{"n_head": 2, "head_dim": 96, "final_lr_fraction": 0.0}
MLP neurons of a small language model. Each row is named by its layer, matrix (up: input weights) and neuron, and shows model dimensions 0-127. Each number is 128 + 24 x the weight over its row's rms, rounded and kept within 0 to 255. Numbers have three digits each.
A block is one neuron, or neurons of one layer that tend to fire together. Before each block is what it responds to, as a language model described it from the Wikipedia text at the highest values.

Responds to: Word-completing second pieces
L4.up6:143116098149153093159175104098137134102172150134177114103088149122121151144113120160133131149136128173106145143133097151154106120075115134111144101117116103102118102054108116129159174168136085111141163145135098134127145133126111128158134085115129115149157131118118117093180111124164155128145093128158128136142134155151110088133151115121096086131103102147121140144165146146159118131118
L4.up31:135131113126177128164121144133143076147154139108073155108135172114161144135120159177134134159146122126174109154118105166131127137111083128108124107127140131101121102112131112138170122123157145105126134141164122128119106118126124134090134103126133129116120118162121111120140117121136150103120151135106077075113105107125124109097107151143089094155125129114117095161190113082108139121132
L4.up47:116141108149105156138133149145121184134140111120104117143112193139122156129200096135114150123114117141121100171086156167116129122132124120138164101092087113121125117097180129138107126151114170126135102156148104109125087124172152139107124150166069100123141160162118178131129107115135152129128134109084130108082148121133093118111110136155154106094145121096128120144134111129181124132109
L4.up54:114168150108149121133107132181110134163119112127108112148137112158160092129135124127147150121169153134156120147141149125124142099113131116144141117092110124149148126133148092134107116151127158124173105124111155114097135112157090111157083164163105095103139100111138139147097107142153137092142114102154136165113113102148090155141079129097101117136146184139150108122130167100167152144111
L4.up77:118091104140122159122126160127141139125147101114135122128094193158135147096151138099069150117103121090119148117112145125115113120091146134114140130148095145121153091112185128142105137155129134112092154173152155176103129134130162126094138146139132063131102119141142134146136146128115165114107122131134167153119104155150119125145082152161136121154182113151135072133092100133160114118154
L4.up132:143120177098119146138118143105130115130134111147137134078126160190157132151161151077106157138071117121142146110154156137154137098114080171144132101129116099139115118056133123148186109141135137120142100124108114129110090166135113142133159114155117089121126130156120152139099105112139138149109161097122139104108127116119114111161097153154140202154114135144133112106140099069098092144132
L4.up165:125092077113133076133139143151130100144139151142113119119088094144142120134105114154151120166089105115160154104097120113114103118100139110136144137083128157135140124132152106156085154127108175123165133122142095187147109140154169112126080111142108084122121110124116146143133140120151161103106178102135148106087090115153126092157155113127161121137173119112115101103166143133158138175132
L4.up176:122122113103074112127135144176098104116097121119133129106156149116118134107127125118122138125160104111109088149107141095149135120091162171133144118094126146122173140143152136121141123144116102111135151136159155155143116133172097145136106139174151150106120139132131129119129137147131162114145126140156125146093118134111071063145137132103106165108142114147101203123123130097134115168182
L4.up178:152137131131122108112109101084161178117121157132183152115118085153155162136123164102121119089085127109127108126125112152108068132123100104104127105114148140107140082106132154158170110151143164132110085137066128144102113107105125145139121094126141160138150130114094184118131110088143117126132148099156121101148147123139115119139155128142143129129101150096143156124164114117112081132138
L4.up206:116128117129151128113112136136118124122129139121131135151105099115134062133134128157110148123100122122125092075108134125107123115083084127121129112147130167120136105134144140148119065153112116087174102100114173126148093135126154125116108125109109117164190179130128142156142124138152154149134115101155157134133118063128095107127130114126155147155131177166142123145152116113127138186155
L4.up228:127111154111102091120112149197108118129158104096153124107128118149095110148126124126102135130121154156103114109130116155107118129137180112165131157136176137148153114129119118161123110152130139092107127146138149150079113142136116117118114146122133095138112121164114130163152100086147161136109153131115090099127097123121112080160137105130171137140118150106113126146124167101169151144122
L4.up266:127071123145083076125143119135154085095083116105103124116122122091169133162125144142096120092129109116156111143136109135135120109169149131127171119139117153150131176130141147104133113143100124134103077118160120120168086136107135093117099146126137103122138128101123152100118119143124126118125140158140137152131070095121141108157111130190162184134102153183146135129110168154097152111150
L4.up287:164133115132158094168141144123114106135126123102122133147133137124161109139179122130099138100062137178107122154118126148087140124109121141108148113155172100170124145096131114119122145078099100103085115099112142131131140115153142107092154134146128120144147132138131118102125087103145121177093157129123125131128140133166088140092137124156145114121124138121097170133125161105119154120100
L4.up322:155129109115102135133136174123143108153124146137085139151103148163177139148094124147157112132135148136097109147107166128144147101099109152137133147123135136153144111105129096084125143179113140119131162137161126159130108153127129120107129161121149127117147078179064107134145177089085154126142169095106131111136134101150123140081134091182116121133098105111138142124165145113143104151104
L4.up329:114102126078149125116100135135141101155182119125139196119166148134169155147149128173121129130135104147109124102177143106124100135107080109140129138167120149131159097092166124106123122113118135135129110112056137176162135109147073120148148145156103138111118155102135152101101158136152136152161162089179113139140144109127112120077101092105120137109125120080119110151097094097121119137113
L4.up361:157118143157113101139074132112118120095140128130135148125109134162160167130154109170131124127119096147138120135161143125121147140124147158162107132103120147142122095113138128125152104159149115095079112131110143112134113117155081096147158134112120121123144163129101150109130103160124132133174123127140124101121149123132141130106107100149083158137115093166157166138150167168164066097141

Responds to: Word-completing suffix pieces
L2.up299:125146126121096128140139134096102133098114136186163170092132143116157089128093084124081133136167123152093100139143154097102133123162138138141122176116088132160134141125107156187168127151137132161129156140114133111115114133099116081133123128129115099154129127105148088088182119163154130110127133117147125139099133106148143087139170127120146128130139122109104166118093079135088130167101

Responds to: Second piece of split words
L3.up30:097145128132080157142099079146146143152143137118119124124177117132121101116155162136127147108158133096117113142078124144137137091125106146160151110115117110138123116168123110121145107132167162104074091128108119131117136146127093117119169120144121150121117141077122177099116102119173167179143117071143119110101120133174122127135067150133150125139143125108170123165124100110141168111108
L3.up94:165137098099134102165117160110135124111097145142102125117085100089157148146124086130140137090169112134082098103092128122165104129146102133111107126112127143101109097104151107161167155112116107152108137135102133102146093149152154139122096099149128152155128128151155158085162098104124115132123132152137137151085111136154144173100135129120104130140146125155133130112150112084130096142077
L3.up109:107141128105130184101131099148110156121089109137112144121162149118152128119132117119156135135127117172169150143098142170114141128135148087097176136131132152094151118105167131136125161093163140121174096155113131136119146113144145100120147105154129141116124135123104109146152092140100117151094149133130123153126106099148120133086170092136109119068145102127105140131088130117152120147132
L3.up302:121156122102109103116128155103150117114149080164140110111131139128126069150125139080145170114094105135146152120094108158157110164128125080131174104115124156113094118135155121201081153140101106120101104117116138124125140090144124127124158138125135133142100125140094090140120105130148106116176136134137156134120108132099149120141116126149124136096094152139122172086128107082156096133170

Responds to: Second piece of split words
L2.up67:117128085151122125089168086081119139130123095123169120128108126114126166128123121144180175094151102112129111116122113131140147129115124156158112106122117164133169130118104130172087136111135101122151170116147123128127101113125146146158122163135169131159088124168149119138135153122106141144060141127134156134145128113137102109133171176175181099147162133121156109169147102100074118135153

Responds to: Split word middle pieces
L4.up34:159139153079159094150123135115096112152144172170127098149147128119099114099149113117116123138155156132080107127154094140078109132120096120114134086143143130138139110099154120096113064138098117115129157125114109147113118137115119149130120141138186135166172122147142119149160084121081168147126146109154116117093096123138108140145182111169179156131124152122154124194142064129117134121122
L4.up58:107140081130147119152151109157161164133170137165135126136147092120115167122127087164120114122138147151143098155079114114108120120132170101141156108163131145148148130089158151124125107086104143123148154143106091155131130140119170148117116086166117112154087144124107096112125114151102141110126149150135148131149187153149174119182097118113125108131134095124153186109120139144108126119111
L4.up61:129080116157084171103156128188151127105103065136118148135157109113170150121117130153131130115151136143127151145119115122121159126134126118133133121117099140138150152102081145144122102094183123090104170102104094137105140143111143118095110130132081105106138141139117127136154103172137133120102112099149140134138124140168073061125138132150128118136125157079172106125100136119113138121164
L4.up82:107105115116140153150119140129140115145125119083089116121133162132172152078104096128152130146130139156086139106137117100105144140156151142121114175115130158159167097134127155128128159114104140147169149150139090115133158139089137161163131105153159143115099088126109135121150174120139132117138187186146081085141116126106141137130148091137105135103139169117135148143181126164158104127116
L4.up103:127094079128151134113116150086106129191129143140119108162153141130147139159128133147132086112177140169138132099121123124123181125122118107150116110113095123156154118130152117123157163128144095116132106089104106110192162162114066107118145148130059109100130133151169116105144147122116108125097150144124119123084136118151083171138110155148126130132160094141143100166151148095113134131134
L4.up112:141098124130121130134115140120137118118105090127125118121142127126127168098132092136105119123181145131103112142146166083101119119140147113119120100126112142153167146159133147167115162161118110123156144101117150171130081160141123145089127116111132093159114137187144131141139119147165137124135136132127094103132121106159158169153123083122146112054135065105151137106139170137109126149130
L4.up159:121109123115119102142098134130096102096120129155146160171104105179142120166124121138145132135144140105093136132128153124102172122149125080174105156092128142137119121123111135133081086125124137091148131103130099152096145099126090118168173123132121127154103171120154136148159113138123188124078169101107150142103129126127072139134142113146194102138109124158133082115137135130130112140126
L4.up166:113095092142140139149120151120114113150119132130149147119171130154113170106098138154105103147131102134123178144081125171179178147143113151143125105090148147115118158114112149101143133126088117123101151177130119122121122149124129121100127162131127097077134151168158106136167127118097148085134119106104111091126130157139105111107080125159110126130141112100157130146144105117111119109101
L4.up179:146126118117091153114109155134105121130165111184127159125171136118103096126122087144151143138152149180161135125112141170109150112130157127142146148138108161120132098153126135088140122160113104151135157146159130100143162135161139141125120150116096122118110105113124133170138133114163117190133146148092125081127136102132132106111153078135108115110147068110101170135157139140132152144108
L4.up189:113128103131117104085158093128158131097138118098117112112139152123111120147100094109106155097168125104130091135142149106130118111119125110109114150164146142102132162144117108126097195084131166095124148159106155127176157126155132125141109125112150127147098128102118100167157127120157167162169142121149099080155146117168102120131128066133134111147150129152107138138068158119111127100134
L4.up193:101119083145144141095112125120106085155172075088111156093124130125121104098141143114136143159118132139134117114164118123124136144132109130130141116127113157136108162101093128169163098182114163155114150090152137149167129150126066124167188109111104113133113146108103110120177112111159105144149157135108112129129162116130133118127104120153127136138079119134109160147141117133124098116149
L4.up271:065131133117112113149163165071132130118122107082124112112140164116150128142136131167133125126129137167150151092126146147153144152162198090124096145169175129102153148113092139152144140122125144172113154152102130116130120112134150103114133142165125101125115125132163105135174142150127121123130122122149133125111172142129109130101101117143154152117175119084159125135087151108117136138085
L4.up272:105150131127102140142151138103144149143112119084121112109146126130104167119142098093156144112191144163123114075130147132119129139143141106082118120193138139139128115134134184119098105121144126144157167106150093109125182122151132117110123131109149102120075140135129134110143155111111092117147145146138163110114098148101129129154130144109139121097155089127151118121122152132105110104149
L4.up309:092108130135132135098098148115131092132101159111134093157131146148173109131118115125118136101124185164156158097090099125169122137108096161162057133153125110127133142122130129110100098099110095145128123166089138175125131085080120126122162106134143137125127108080144147155167137152114170121149160106096106124132126182091079123117130097092120116123144144123121123149124138107125130129142
L4.up318:107091134110143128137135159152089134132100141112156174117152131134081129188138120132145122094144126130122157106125148103087113078156096123120125049159088121098154116097158155108144107124168126164133131129112111141127118127103128091139098116112092123105113139152115142123120120106117129145122143141150103080148158145113126070129149149168132158167144122107141155146123112129112121108165
L4.up382:096139147135118086133160140103108115123131118093103080120156113130081106176144129140117140113109129170067091090173111164118141137139169120130110095164092156145073139131135192122127135141130149095165164104156126117116144079150130108102128123143088119132112163096150108087134131090117131167132145119133118148132142103173177148139123091152120177109133160052139124129110136119124154163134

Responds to: Mid-word suffix fragments
L3.up193:114099140149122120126131177164131107156117172128131124134129167084123142150131135132132127146100162094144089116091120101135115146155139122088168142119121173111118106101145128163116133156112136127104126102092143181154098150118112188137079120115098140090166146107116166102154117145119135140149141142129141149069124127136122130121133150121132122122137103107161149104149127154160103153097
L3.up239:102125157136096106107153128131152108124143139117115174132123146132130111212118109165158117083120103134106067110120101169112092105126133123108127149151112123139124125145122118102156142132141158094091125113154121110141112102146125185143101160127104133155103129117145150134117089155147128151148139091157109124145106126101062129125105173126139139107098107161156109098117164161144115148146
L3.up274:074102088106092131115111145146120095147052140098126155112174129147151151132151161161155125141117152135138119133113138164148195150091116152137118141110129125150102116122154105129095123136117136139075136113112136146159084094123116136152142176139122119136137146120093112123131131094122130107130125151098141139089100110123118101152152101111099129122144142140116139145122127119102120153140
L3.up282:125108127160115142103111119146166153164101137092111139174144148134123132130073135111160118109137138168141101129115128111115169149114174111136103174129138143107148082102133136117138174142092105163086136096131139140131114085148092149141150144157144148142141145118141101164117141135128120127150147113110107104167131153182101147134126139112144105110113092142129138123114142113143134111148

Responds to: Sentence-final periods
L4.up7:100082149134103152152158164127092088121195156124060140130139145102139126165095140119143127144161133142132112142162126098105133125133100157096172161117154139115149096115134122156134111127125111141111136118080145118113118145165120088142123122154097143133145138101186102133141109170125123099125132089115122113132112114102136117117111085142143131101103111131115156098118117110133118142180
L4.up33:134153124098090130116117117137114132123138152116140111095121095149155134137126132135158116096107104214119176128151119150153091163101150130135131166109114147130104115156099142125179125114167131124134122170110099178082136149122161079104108139131130115161120109096154117134115123142139160135116094130178147142113145126130117119114130101135128163176135110117142144152089145082133127179070
L4.up59:161129122150138139112121128146076155152127140131130175168162125107108140097133129132105122121119157114126102100120122146130118143103135159158153159101123194147148099106135108092119160111075107112125158127112125132171079147111194171096146130118112127112131100159191099114133093100057115106144142121138137099127149159120103080087131129123109160139163132134141114128132131137111132146108
L4.up80:137123090132125134163121116119121103064114125105106087154158131126155142154114094156114118099126152184135150092097161105144124104115129128143110134113122122151154118086121157134124153106098166126137134158095103107151104086175135121099144092117121156171104159117161145136166095146161097170109135126171128146085149074102104150134103134098102137095108120143113170150130145111110137158130
L4.up81:105091125144093115116141111130085129142115101137159155110112129110153140119170096128115171122146131143125145145137125110091101142157179156121115138125108167106148097087114114143122123118097130134121091145097192167144111123158092134132131162124156060136161127136116147144161137107128151115154138126103166096089138147092140128139128051159165146089100152164116146108116135152084139128143
L4.up92:114160128096098113144138136153159141160142097151156161070102115159137145167103131099181089127124077181072157113139147151174107138155142131128141142116152129144133122141115170122109136128159160123096145127106094118123122124141146107115108117141132144120089090084165114114139102164143172126130143143159109129128117148115138099122129142114071174140073115126125161144123145115122111180119
L4.up98:141143100137143125149135148095144097094097149191099144122143138156106078102133099127157122090150128122122124148140116130100119149128139115134096138128128119114144097157145165127136150127162084137189071132163117120150150150136092088109110137130117152159077140072187115146176132104159143137107129136130167110123140121137172178104113126152131106126136164102116123123095124121150157135106
L4.up197:133063085169138169144118103141123150169139128112105107138127104109123127093132104118133119136159091135135137146138142130089136088118139147103121122155164156092162096119121109098099145148115135149134115150169100160169122141134183143158130105145139153131093101130146130131139110126130123100115128138118117113132141094056156093161135161122097112103125117163110121114118122152080141124133
L4.up200:084155087102087067159130169128107122110129112142095144119115097132140138116089130125124171147124177171107109118164137162125139127146155134137138078112134129149107152154136116146156125110159100143132125121124129108135125080089080127108131166117134167133110127132168116111190147154131105173116125117128134132136112121158137148071095092129111110105108126100109154176145110151158083133126
L4.up203:121137109104150089154127112150131150132109151139113152146137106116149083123113120094144137140150126112166077138112105137116112132079165124118145120086165123148151103164182158147139109118127169139147090137106148161146114137112152099156126196122149103132127141130119157119102169099132141150142118146076120127103084139138125094114139139136146113127092133098105078133125159142110134154104
L4.up214:141102092148070144145109104151113152118154129137098144101148150152126155114164124131150162109093108185104174092173124130168111121189152132125094123133129148132097118155128151113152115119170177122100137154108121122135095137108146121141125114147115148130110126104134107149131140134187114157163133145157114114128102105184138113075106106134153137143109114126127127112144143108158116189102
L4.up231:149132097107100124090108121111121118133121159101156105167131136137109140124144134144146165111134141153152105149138146098149085146116163083117155113101124090162142112153121143101103128159125090116108112114150117132170082170147152167140115099150140148093138128072134138135148137135107164185122113156159126170097137082111085110133147139122127173105110083116132111132120128154152076153122
L4.up236:152137130095116154121143124154139132122153119141120152120142123101108180101135093115125107132135113162106120141116158107135113114124162145145146115138097128163103091140080152101120167122145163141132157165086135109158145098103184121121108104122159106149176086112088128113140101148119101135127130116164093098137137086178126156083095146160163145150124113109104138138133161140145145162138
L4.up264:110132097107137110176139088123087144114141142131138173119118119135143162156091134110128158124140161105112140141195111148126147144125147108129151133092106155120191074121146112203145110153190123109107113119105119137143072114144137147134128158112148101088114108105127157106180130085124059120146117160150159164099125138108127090122117134167116121091106167125103121122150075111126176147122
L4.up326:097150158109140149167094135116118077120121092148123188120132123099156085104109114095119173097133148122136139132151098136122159135158097154160128104135148146156145107137109139144150106067100139120117109131145120155114137148111136132120137140112125109157124108151130142140137130120135151163161162154128095096159093059146117123130186101106095129094129114125092119130145164115066160129111
L4.up367:119136109122127106102116086153120106114103120128179150084129141130152134162116089081125141122105117114169100120122131093157144125103135154139107109097087143102142106096123166153121111120122113155133090135097115150111120137120106126157117135079118128130124219122123164163130101142124148145101138141100137115137182135185096140122131131148106154100109177166107161130095096126136148174156

Responds to: Word-completing final subwords
L2.up292:133109123112119098152153128126150105125151153158121116129143098154138099165136142140134162059128143122134135124104128117154111123083148111107137125119140132106103127189132122121154176152110171081107144103057164147123132117158154153131118154111087107137129178094143119171153085142103140169116168127098143114100109088144104094134120110141133156125113161126102113111125140116151117144109

Responds to: Split-word fragments after initial letters
L2.up142:113135127124130162118170148120113147119158144176137142130115179136095108085091134089160152106103133104135150120172092133142110123126109133120125125124099145129136094138171139144102139137118119122102136114159116170121127123089121127108103152154149148135158160168146075145107143143168140156112120114085150127084154102114085119125104112177087148144156152118126081098108143142076117146142

Responds to: Mid-word fragments after short starts
L3.up226:088148119145110116128123140119113138099118100122139113141100132133173160084115152142153093102149105156152136122124089144104165137087159179069139109104136129134134126109118127118117178136141080143091160158148107131073064157110070150140092174123160149114131142146129156143148153111096132137131090166116137148102114149156119134136191110165133129150119105116082136108148094110125098124132
L3.up266:156119112105145123135150149100110164127123104136131140118163099123132130078125170136124143115149111122134133080100105156151155136115129151087120134147097171137089121137151108120183137187130121124128168138124125129123085075086098139137127162137127142128100148098098113159134147111120150149110143081098094152100147182098151100096126153133137128130144119122102079160160105103119089127098
L3.up277:083116128133174117131120100139122141142102089109139114185142165118105124085145134135179130134139104110146120134151125155176139153088150136101143128130142165166142144117116152119137139166106086162170124104147086126116120151122169111135113145113146131147140121129115101164079136101151114123128139140075135153134177119120112082100154133149127105132122105182120158102125111115128074111152
L3.up345:086155127092178097134111129126144103121126124129171114131084139127109146131156124115134132129140108112135157139128106120112121163086129197132116103106085144153116135120168120132125097159115113104160131148162131147087067086109141173111097104103174142149153091156127101117121150102085122160131130136147144152104125127146139136132119123146134125102112119093155104110174127116108099178139

Responds to: Mid-word subword pieces
L3.up27:120153139144127108172123152138174129118108127133094062086166155145118134080151140137130142119136123140136103157137131152130105127106120107115135124152093179123168120144155141129128144113077116118112118127147137134114164142126126123113175175123090110144158171109110131186080120080114137145106146140123127147108113147149096137142107093165160134127161117108105132131100122168145103163105
L3.up89:175112077132106169079101192112126089133105117145106124123081143130134117086128134186124126144152108113188143143118130146084046128129100126142147123123153117108083115117144113126137163128129134134126131117104150147126116132183123129108124161155103126122133115113150114145139107142155161154094107110114160124135135159136147080151104152127148127176114105141129145161092125097120128126138
L3.up92:135148097113149112110132168171141146181170126141130084113163143124130090105134117109128113131148086126177134142129070144107140163127145118103160113148125145118151141126073124129150139088080127151113068126103137139106112088129123108104149112132092131148126112130189169120161121107102169128108122128106135109115155171158128180131111126155122099144155149131090166121095131123118127099148
L3.up93:120157126129087119142143131145135163160152117110123095132105141087150112126107089109108112134141094120136112145120121081156131136140120156087110116166146150106132173159134110169084155120156124115120074135109137113123157130094150141063111091111147141085119122128147115154150187143119164123143147161145146098150097117143096122135139104148060149126167128131135161143080134103151110111115

Responds to: Mid-word fragment after initial letter
L4.up9:152082108148126179115144158109091130140130132180116143166169121134098123092133155149111133127117141126112141144174141150131099109103083114109160092134176151110147145094129138094152133172119116147154152102121139198126141123113137096128151160117127101149135126105114110105151104075148161115123136109139140119126119129070127138131140125118103156159119138122119093125128055146153092100135
L4.up56:135109139139115189121128107117140106130122136071171128140152103133151148150135122140156096079109079128099148088157141154147112098164090138142103160103109110113156106146104153116134121156162149134133087098118153086114155082111096156128115074112137123146124141127147132113107103129098153157113189099163105150142094105089071118117114121120094119136123141133111108138170162104108160159126
L4.up124:145134138145187119129135148117133094106149124118132161166094148155090137113110183125123097147131124113120149133058110142155123103108093123171135100090113145118135167129138121109127110074143135187086100121130144146142150104120131131138154147136140152126157131100102093143091078164136116148160131111150132135106127089119142151153149125098118148130167084134112140137133121170077092126142
L4.up142:130127158150113172101063129128123161148174076154113151111118160109152139119120131101113091102084107148122162131085129125104121144143138113102130112138080178133098097093077138170133097139117135100126124119134119142111087143133140109140131101140117089119130164123144097120129061089126130139093142113136095172129125137140158133158165143148107141116169176130094158134148086125134140147154
L4.up160:163130116170169153119135140093119160114138144162138122105145128142097120116116111130162120134129107154117155128116123134138146124125093155153142094084138126115148147116098139197093106171123144185128125118100134162149065148180103092137127171162140130124136135131089171082142104132157138152092146105103154150100125139116118105124131158101126158118069125124130133115134101129133111183132
L4.up177:140136111171150140114119139114150120096119114120143119139128169092132149139112153066148159093103126092120087113113119136143141139103119117123133114128142176118101136155078112109130203118125158113090144135135116132150099114130101121131134135086129122106119154139086101156189140091170109131137120126154129110122097135115164126121129122128133179132095126113132133123134176163142095144169
L4.up185:127085161142147122147144135096109144159172133076137100138124142155131091127176140102170126152112125172128148119158058135120105135131150113120193092126140114137166090156123104104131130134132093142154096092110127097170121147121095146115112167140127133131104107121138109154138118129135091142112135095067157135069150178122121095124145127082151113131129125130112140165136156147167096144125
L4.up215:154123150110108119139170136148174145128105118133155153153112123076111119118103126103136154156101115129134132133115154104101119139136147154109095124128107127131155113146157168135095124103128142156137095131111133157117141102154142083095104102122171113104064152090126086105112090125120130083081136087140089148138098147139202119137134125125131132110152123130150089118134138163140135121137
L4.up239:085115145116142136182080135148116102107164076163125114126141137126107115060132143115140092119121117141125153138092074169166116127091114134079170134153160123078149154145128155118096131176102157130152148146128161105160109137135136107136131091116115119121121128105118124110104105128136135119148099197102156094128128116107098135147089121099123092162136089162108125103155140116114134122108
L4.up243:115069113154113097100136146112115157103175139131139106157148131195181150139144125114155102120112117148131153124115101120128109131178172137154149132166103115130152165129111158109098129095128129165103157175123118124083081105132155083132104121107138124114132121119140147099146138132105137136125134088176140147120100172141117141119159139132119136131128133135112087147172128156134088094163
L4.up245:139116149138133126131131161097142109135097123145153142102095126138124123111146113151151120144151129082160110111147151163136116101122129135142150118159120169128145125137145108144108142175115114138125103130079175178114146131130094142140120166118125079182102149119113126135115121177115144143117116178146157133084113137131132101112136120140133161133138135128085081064142156084132129111129
L4.up246:139109106150129116095156149097156162116159118121089094130119143132117158152147139131136103116123136133134173110148146153154104143158158162122107118159117114105113142108104155168108111143171121164118122105125148120124156101127100122132117085143153117145088104121134126120156128126122141107144119126147164152122158116127100151185103098108118135194096120169136115121136106138145148102122
L4.up340:127092112151124112138151110143147161126150113116149117153089102128125086121132156124147140140123135097141160158184061098149134102141144127126112103132138154138136190126129141165107143144125123160124125077150130144126136141100072073138139111093149138180085130117151118145119125104132085118120129143125121126099118178113125149135121107130143126108135113147119094097091119131119135132123
L4.up351:152134155166157126154111123089111112137123152152127109111143170133095131142126142132171091108137061144101142109117096145162143182096164105142178119113148126131111134129138145139105107158120187118131112139119122080143085115093145071158128081104125128138094157082174120138157143105140142163131121129125137112075140118091127154135158129148123133147113066144145101105132143142099094175122
L4.up359:131084120138172105158105094118093092135161094158103140116140099113152097103145166127128131153114116114150153119158125142121125136095142102140122126140123102141126132121132144091078091150111129151171130120126198143102117170101149103145102197138138113178102109090160085126148120135141194115150106101179127132124178103091118132110162105083135134123103127116112119142144126140115097119123
L4.up362:138101134123130105085114131092121084111163093186104125147130148115106154163115157096122104144122072137127158153134095170136112126124149125150125122138122120132129152141126118126114131179136136129134093110184165088137154122136121097183080121126159122161132107138160104112128126143128149121109127113114102116143099093152068173135120151128128090128116109135132135154154162177101099083148